config.toml
n_layer = 15
d_model = 512
n_head = 4
positions = "rope"
rope_fraction = 1.0
tie_embeddings = false
init = "normal"
init_std_qkv = 0.0189
init_std_up = 0.0189
warmup_steps = 377
schedule = "cos"
train_tokens = 614300000
steps = 4687
dataset = "wikipedia_en"
MLP neurons of a small language model. Each row is named by its layer, matrix (down: output weights) and neuron, and shows model dimensions 341-511. Each number is 500 + 40 x the weight over its row's rms, rounded and kept within 0 to 999. Numbers have three digits each. A neuron's up and down rows have the sign that makes its largest values positive.
A block is one neuron, or neurons of one layer that tend to fire together. After each block is what it responds to, as a language model described it from the Wikipedia text at the highest values.

L8.down232:519469513543491492429444455424472529511529468488535557472534433526516564437480509445504552428473566545426485553498528468554485486537452494512506518472433450484509492514497475548470499518578484504508423548571486523481429539473489560546397539487519492532435539535566463496523448445477473450503436520457512467412499487519563403570528509545480461551460478486505485481506565505544536530443455499505453576582514489477507492495489480494548539479481421466568510450514485487528494538553528500487517569472539536436515456489
L8.down331:514526441497492480452491570500517596509497477467606476518554461499500515505480562501445532504571493524514463417476509521527476566503446520505538545546532438485499465497514415482408502463538537510516488550516437439487471583501459449458579536480498535475531513517538497429431494618529545501470484517494471511564446506527549564522534454450507471446484487491434459573531537501498465505474492528419525500562549488513433548532536598486546512519464487478433484512498476471496477524456532578516466410563514533470545411452
L8.down478:573485491530539520512448478475462516439530498507429469572505509506465508438459523471517556512466567540471512535508451521527604444421540447460561560442467410442514527505520583509561491457485505540506434450474529545473494532462485501461506482534494521417491475451496507498482498528531511439512466546523520527507481548516488476525535500536552444470565526501482567570530491468500480510484556481555462471457483492469503532539522549569491574547471447496486470446530489438512514487474563549486546522510483497496472537508
L8.down675:499511546472463466453540512515529504564495485537574490482446417463443524507493472458460493506481546534465530567506508461531515400492539540540485551516502459543461488468507514566511491529614532441495470494443505509528459511457582515522445532522518542488507595427499554533516553494551463446464521469549454485593507446529524475581621483530476449503491490447454496504512478475463522531495536416519537510450598462582575509506465548517525446507492508469521481548505486467462524548466484443563465466541461558518520440561
L8.down690:514565465533501530449466486457456469509505494478510497553542529541557506507512463447449546521561517530397514573448593497506564535500495453497475466520484476481492503503502490530468559495546491501414472469467507473494537565470527466388573489532506401499519559477547517437519459490497419452453474456475512459526533502520511392470487475471428538468528508443531559494433566475453545461512497383534527503473606479488491516474463497542533468478511502498536480505506478518472536567464484521428496457475483450486593503487
L8.down1165:476527471491466512453514500514507504549510423537496541565506506539458526482463455493483537529464487515526526471596388506552517448479535469483515538469561533494512538483555498436498453452515503476469463493460532520499501453480484447514517525517451524495465444471427504473532611481569507458531513488533489484502540532401516557434483524490455492525545521533458501573423509559466538505563532543486497521498620529484479533412519518542484508469493472474421499528495506439562455458509497550533520469475481510461495499480
L8.down1311:415495484504483524567512481528544509524487512531502532569501493505483484498457537495483482594538516485537479490548431619476594501516540548492509555553503473486447488489586464510534506548494397457513506476535448538472529548471529501552527531439529530468441500498530491572503518514502491497495496485504553507538467503464532550453507485475511508517481569507516492529457538511444534452514552485433561513443495488481513533480479491501508472534420497432549488464535448544491473561472542481401468480459568468494489513580
L8.down1327:502500477528566490513555524510533483502497426479497467542527555556576497579512496571509529459531499502504539568542533508526548436474537531471498523495478471506436440403514550423495425501520479540488489482531462525543450433494520478556525488539516534508463550515604558480543495490493514572508588510533489458479454542494489442514453547474473453442542461437413452569466490553523510522498523540525525491513493438537495589508534515464467514480405534476480462472472491499510473560478496566456481544497540504488479480482
Responds to: The period inside or after abbreviations, especially U.S., also St., No., Rep.; occasionally mid-word pieces in names or table numbers.

L8.down227:451518461490467492485499490522491595533411517472551557433496567483475543463499508552525437465486558505449510541437510408540566544513615486442536436471455535526510465469459546442505515522493520491424489515547532493479507511473489516564562498437533488490472476439553459579526524475493504456461472494491542440514530502484495489508499440524522459480450539517571473514463489436459493478499475506444499535480518513524545473512508460529538553469521414558531469477435503481474396470514493473524465538488491461513503482489
L8.down378:527438564469478492533462489525537505518491498451468545474569548550505482463515450446479568481434481523491443542455480423529452489471494429506563573475527391543470513519492507476482472523570480460492459548467502471463491437448559467558560437504537567556491530555593516416523471528461509460477524419483500473422582532529526468514498470480488467450483435462548583580551531495537495467498501544487470513464545500572549484483586527452446501522494440479497528542452507574534441555514529563507404458488434526480515508458
L8.down770:595477480468467548459520504517452490502540474455498491472475555417483548584477546489545506503550481525532472549447556523531506493519503500497525519474560493457471498488488474504478512532482428522519504555510474456496470443451528452471466511516482523496485445522512541470562474489469446487535560542515544485426496519417505475467558530542448545407435515472447517537503433502475467502472462496506492565443439410448484514557470453539508513452486498550470556516496551561447551501513534530451537523518467476517494519517
L8.down820:476538556479458541469542495529479480494574429465457520518515458416510470499438495511537465491520441494420502466480550498484549429520528479531454451437467528490516468540443460547485538426540540491483454500486536478492493391499473465522546513409536462501560506568580520478517495522477567489483478529511491519424551542523492437481440519458416423464481536464415569558509533552532542498495535482502479451504465509468488557485457518518520536512491485489553501505448514458477497436509516441461453494458487524471491484537
L8.down937:538479382425457523492467539529457474399522531463496498446478489503476507476560550494510495480485532564468432471572486450487484498491435464539498570582523479527520515532427468471499503542451469519408474519524513430579507509383534471473576436493484464569528554587558514461445520538489494449492549421421446584541582400487484443473416491568535575511529496500468539455557485506452488454542467476529515528434503550536540498517472417509555489490520576478518533516542426451476510518448426505506564541493477482494501521484
L8.down1265:496523496464537526490426509548519489447500522568505462479546440536445494505485474482463473508514417518548561420581439483500451449441427572518458552563440432454474498504446519466511474497564571458474478511486555433468477479508514537501548477520526467462408491445560456491438574575452456463486522513460468509535485419492536520515483471446504515503566387448469525409499520470520516465491520447526470537417505443495568525510491557556571487520502436432511519464511546498526550458491450478495488495490459489617499517496
L8.down1273:495502540497524502545476442480506576547477568511498521469554452545592493567492459463517497530448522467462489508487480510552417534495559563494592484568517518440540443396508413492530584474456455600554544458516522507517517568583529474442570567526548523511503531445558517461554496513493529536500545521535516471496492529538504596519496439480493497484420410481467495506522504577490494424420535537466531456522467446510504451523457461579423533546469489514508533465584430542498505530464531461423536470505539568429471547542
L8.down1285:480494386506529513524595502509502443482497525513494494505463528535524542502502406433505468507431551497559458492531591413467491490440452495463503389534502489520463577460506470506464434504496569538502580504394574547474480475461506526464579497511510558492522526507493494462444475506534518589559580447493499586556514539491497476409454507435562503441417540508505516460546437479524487531513488526612502473510474459537524533495487415448486476541506500503456503480536502475429509521489480527514540460499399447582465509546
Responds to: Second or middle word pieces of rare, often foreign names and terms, especially after an initial D or F, as in D-eg-er, D-ug-opolje, Burkina F-as-o.

L10.down102:524432546529458578500516498469506542535532486620469445443517532481478563523475484489481537544515474547485547434462477524444494513545482586579475446532488540466494525550524470546580436432462495464539475505492490488538474492476470435431589490444482562587576533473492493484588527496554505485496569513526511493492543460483439429556507466450511442568504484443485505519541475504483506515470488429543478529435466517478476441509538481519547472462426513505453566479490548534477588499508471464501479541429475458544509526486
L10.down591:489515505559470452452524490484543524539512443551393506470534514458469397502551532499540513561520585530524488443578542469497526557534496538477500538505537507479559515506459465526519545458508503532503442461540491611524540514517486501485549482515445434502469487552444443475562515466528411469480448476491536488504507480502471503554509507477559476500442521516563514530460528615525549511473508508497452498491481516555457492530526444476489563524522488450512450478544503461505505513478550484555479497538541526452525456451
L10.down702:529522449538527554488505479504463466513429532521495480490487483517493461546512505479525562480524523505469395503495526544504496472489496561464482506528535482485496515496480437496498537522482492597530478429508504566544506515513511480519480469534553477538494529553517471482456505483515497503453481483506456466439441501550549493563461476538542464541439448490434558503472542464498523521506525478434554547505492581508489464502556482487447476465474523495528444471518441468533558491501503532560495571484515583431388494515
L10.down752:485475507496470495489561520480494531480490492438495432506494541456478581487476474507488571444495554495521523457494583524526528491431462554402483465471426543458509532468413445536463511438564501512522560518501486476519484496528546483497518540506527436511472461488510551551486512529468549512518504558505487480491474477507499513459523498493550502498465514454502502522439519485493524497586483596480478511451486499504441432521579498560453559427507567470553483619488519508532427556477550516493479520511578535432411455518
L10.down912:522552553435461507496622475527455480508526528508540496548495531447404556480500514567512472522490547513447596499495559441525550558496558457462472544468481461434542495457528497580512560455499460505477494560548423501537523524548560468528462483561562465480501547505546562519452588489487570390473501498628499482492503549509491577480512514531460539505515543503480529492453507498503502472463493530557474515484526490484430508570365512534476532479503521561503491442489470474438522502475514456539520459469523501517517468525
L10.down1084:527464500478497581471473509488457504494516507555509530532526508517480497499509600492489456524624483507453583495514538514470437559456489439521549531490522494481467506498489513488515509506549521492443503547549448479512538488444491491459477468493531572521462454476482540561471430466537520412565504554489475513481471497488491464468451548475415542476484427511523466531444492455503499456449454521479440542529527530514453501516553500480433544478513462501417570515507549433488454474484505470518534528475527522535457463513
L10.down1107:479497442588460411498548545538486474501539463489536529470542436546436439463492546540441458519524520510502475399435502552549532463469521528478415484442514400484561515467499502452477536439482518484510471538524567537487437524478460516454526502518531476552447531491555521479506524434440494481509450529536525520522515536493530460552522507511428500473544562488497506507496543490555506517450525504487536553475511504476488487485530525554500491458532542510510566565479503501474484533458482513514543502502514497441543455573
L10.down1240:507577491529491572557529557500422505467526489528511529566419405495521497593551458553482480485468490436454478522558507549570469504523535562510542522515480531477519512517443501513543570518472528509494423515464511476505509517548544391466540485585558432492539538515533432528469466593498546501511486536492505470521531561499433473515473492478486545502407488469492445479477473453485521561510506551497538568469468496477455461462554489547443493481435502403514487509563421500510553602441550468513532507533475500516508473475
Responds to: The period right after "U" in "U.S." across many topics, as in U.S. Army, U.S. Route. Weaker on initials' periods (P. C.), decimals, and mid-word fragments.

L6.down560:523468428551537425477539546442570505551475491542484530508566492499536474527490552428571485470526511476463545480442521457468533456542438477504517463496543449508566539439444461493486557504490496444528525481504454467567501423484451455509485507473608493589524524503482525413524518474559528571466586524530549476550527457512606465503498444494543446476484491510497553507470536521489504552489438493452454549460584492480505495517528437418465519464591497560487552556520492488512527514461537434516505490444490491510504427544
Responds to: Mostly the period right after a lone capital letter in abbreviations and initials, such as U.S., T. V., R. atlantica, p.m.; sometimes a word piece right after a capital in names (Shusha, Tsuchida, Kilmaurs).

L10.down60:494513501479525507435492539499532540521526429418511498558527507525506550505510533450508469528495520522495505485468537575578546509548528501401510535522485490483528501430469506542512508432474504521501464446485435503443538446483514433519469529549520486541535540488499471486500535491467500541502553441554518436501514479473495519520438479554512510493490513489520503474568458465467432540476532500481534456477503453521469508502482484496406497460516484471422507529550508503475528583484553592478516469507553582512462529576
L10.down62:554525487520535391419483541472470462503478510464527576477511513448469517550485427480440471475583482393505498504486476485493504499500550507486471519458483507540455492482537490526510500364535416467488515455455536565513516498520423466462484484545455484534473540405474479518456494491523439509384475465442523452451549531477416473464447498432548533529448506469512466540550516478567448549578500472546490517548501513490519501527499369463420466438492506489573486466534503466464497544489492493487454524530465450514455529478
L10.down550:493474488486500489480531472515502505461426542503489540535506418495543553530580585459489535557506566578492556492552469509430467500512497489464489491478473473471529535495533553421403506458590497570492420438499485540486442521441475508438476518539498503447514449450514535497497565488486542477562444460507560437520527548507458456503520512439409485420499504535523494554451471487523498408513498574443510504493581478485479364543426507523504488492501540454491499515515521621554550442569531424483532505442503511473454489455
L10.down774:494426507456476498472503489519462470533419521488527467426473501475510450545487480474463487483533515451502554500540516497509475578550506562536516403492511538521563534449470513516474535515509533524504473494528495544515477491502461518497458533497445423547525517449515442525512503443435442575483520541507551493518520577575426488564543463492435492433464492440527445463428499479470482428505496442440424485559423585419471522434435530525464467458417496442491555549549520501486496533545479510483529438423551470493522568495
L10.down775:576490515469433506419463470518519589488581504409560442502476446449462495519587571534504485520529481422480582479548472562510425432514570553481499499515526459443484516441579481518487484585536505549443457494521487534482508490451505490544486552482528503492486438522492478577523508528514446434501533541555511514551512519473497518551514486471436510452573502469485523537463517513482536573423496536536563585473578476478510440482396542478506507549445481452466515490432469412483477521509526544570490524496487473492521522499
L10.down776:510525493561415503438506487514508423538493485469526547501489444409489521473543483488465526473535534511531410500515576534493532533486531555480493585475502517534566543439528495508468540508484485430489483505512486436522441518521542522470528468462485512492542442467552447520547527549501515521505497467509575414516527489471456530504476528528495479505446554477580543554512459521532539504454537504518523458480573465471525507453514517485516411504416452482474565508461546516482512534443447492494558468514505515494527441488
L10.down954:470449507520500535487505530511458532516489568427532501486556488543442539544488488469479554427457577494501502471506482489519580497530453553512506411508479524496496458489478513497437537433470526461511555458451487544541427586493552568522468588480541474556499397470447504491474488496528456585487492471514513539464527507564524465569522500498551460552563430450507518485482463483548437503503464525461463403492480555494511510519494495463439546468544490512477521594541528522465523576456535397551455479491487470469568472494
L10.down1218:503516545500442439476544493438497501497479502507533480562502490496488471526467451555487500491557582540510477471442536528450520484521496520435523546479556469497541513502535508535478424525541526517456455499521430499466483473505419554539482513500446431507577451492467466454458572474489508491431423530509543493449508506429511513501493476488469404443510515459530420515460585485585516544430559539444488507498562489542501438443500480537509522440530508467433488454442528522496490485507605538388584439525512490431434536574
Responds to: Second word-piece right after a word's first letter, mostly in foreign or unusual proper names: D-z-ungars, G-he-orghiu, f-j-ords, C-urt-iss.

L6.down803:518386488531469442449576510510467545436444492499553462543470539572439523461521538522480507513507469456492518525430502459461464472545491529449499454537462470466435489517489534484486518569488556544502503486534475495409499506493428500460468487463477505498548391565489606523481578561510512505503406474477540495463545390478476549473498465453571543479471558501556507495483509490457550471453545563420507494499451481536551550509534514464512579461593513483454528463422430523501503474554498526473515468522477523452545588535
Responds to: The word piece right after a lone capital-letter token that opens a name or abbreviation, e.g. G-ene, F-ent-imans, B-io-Ware, F-.C., FI-J.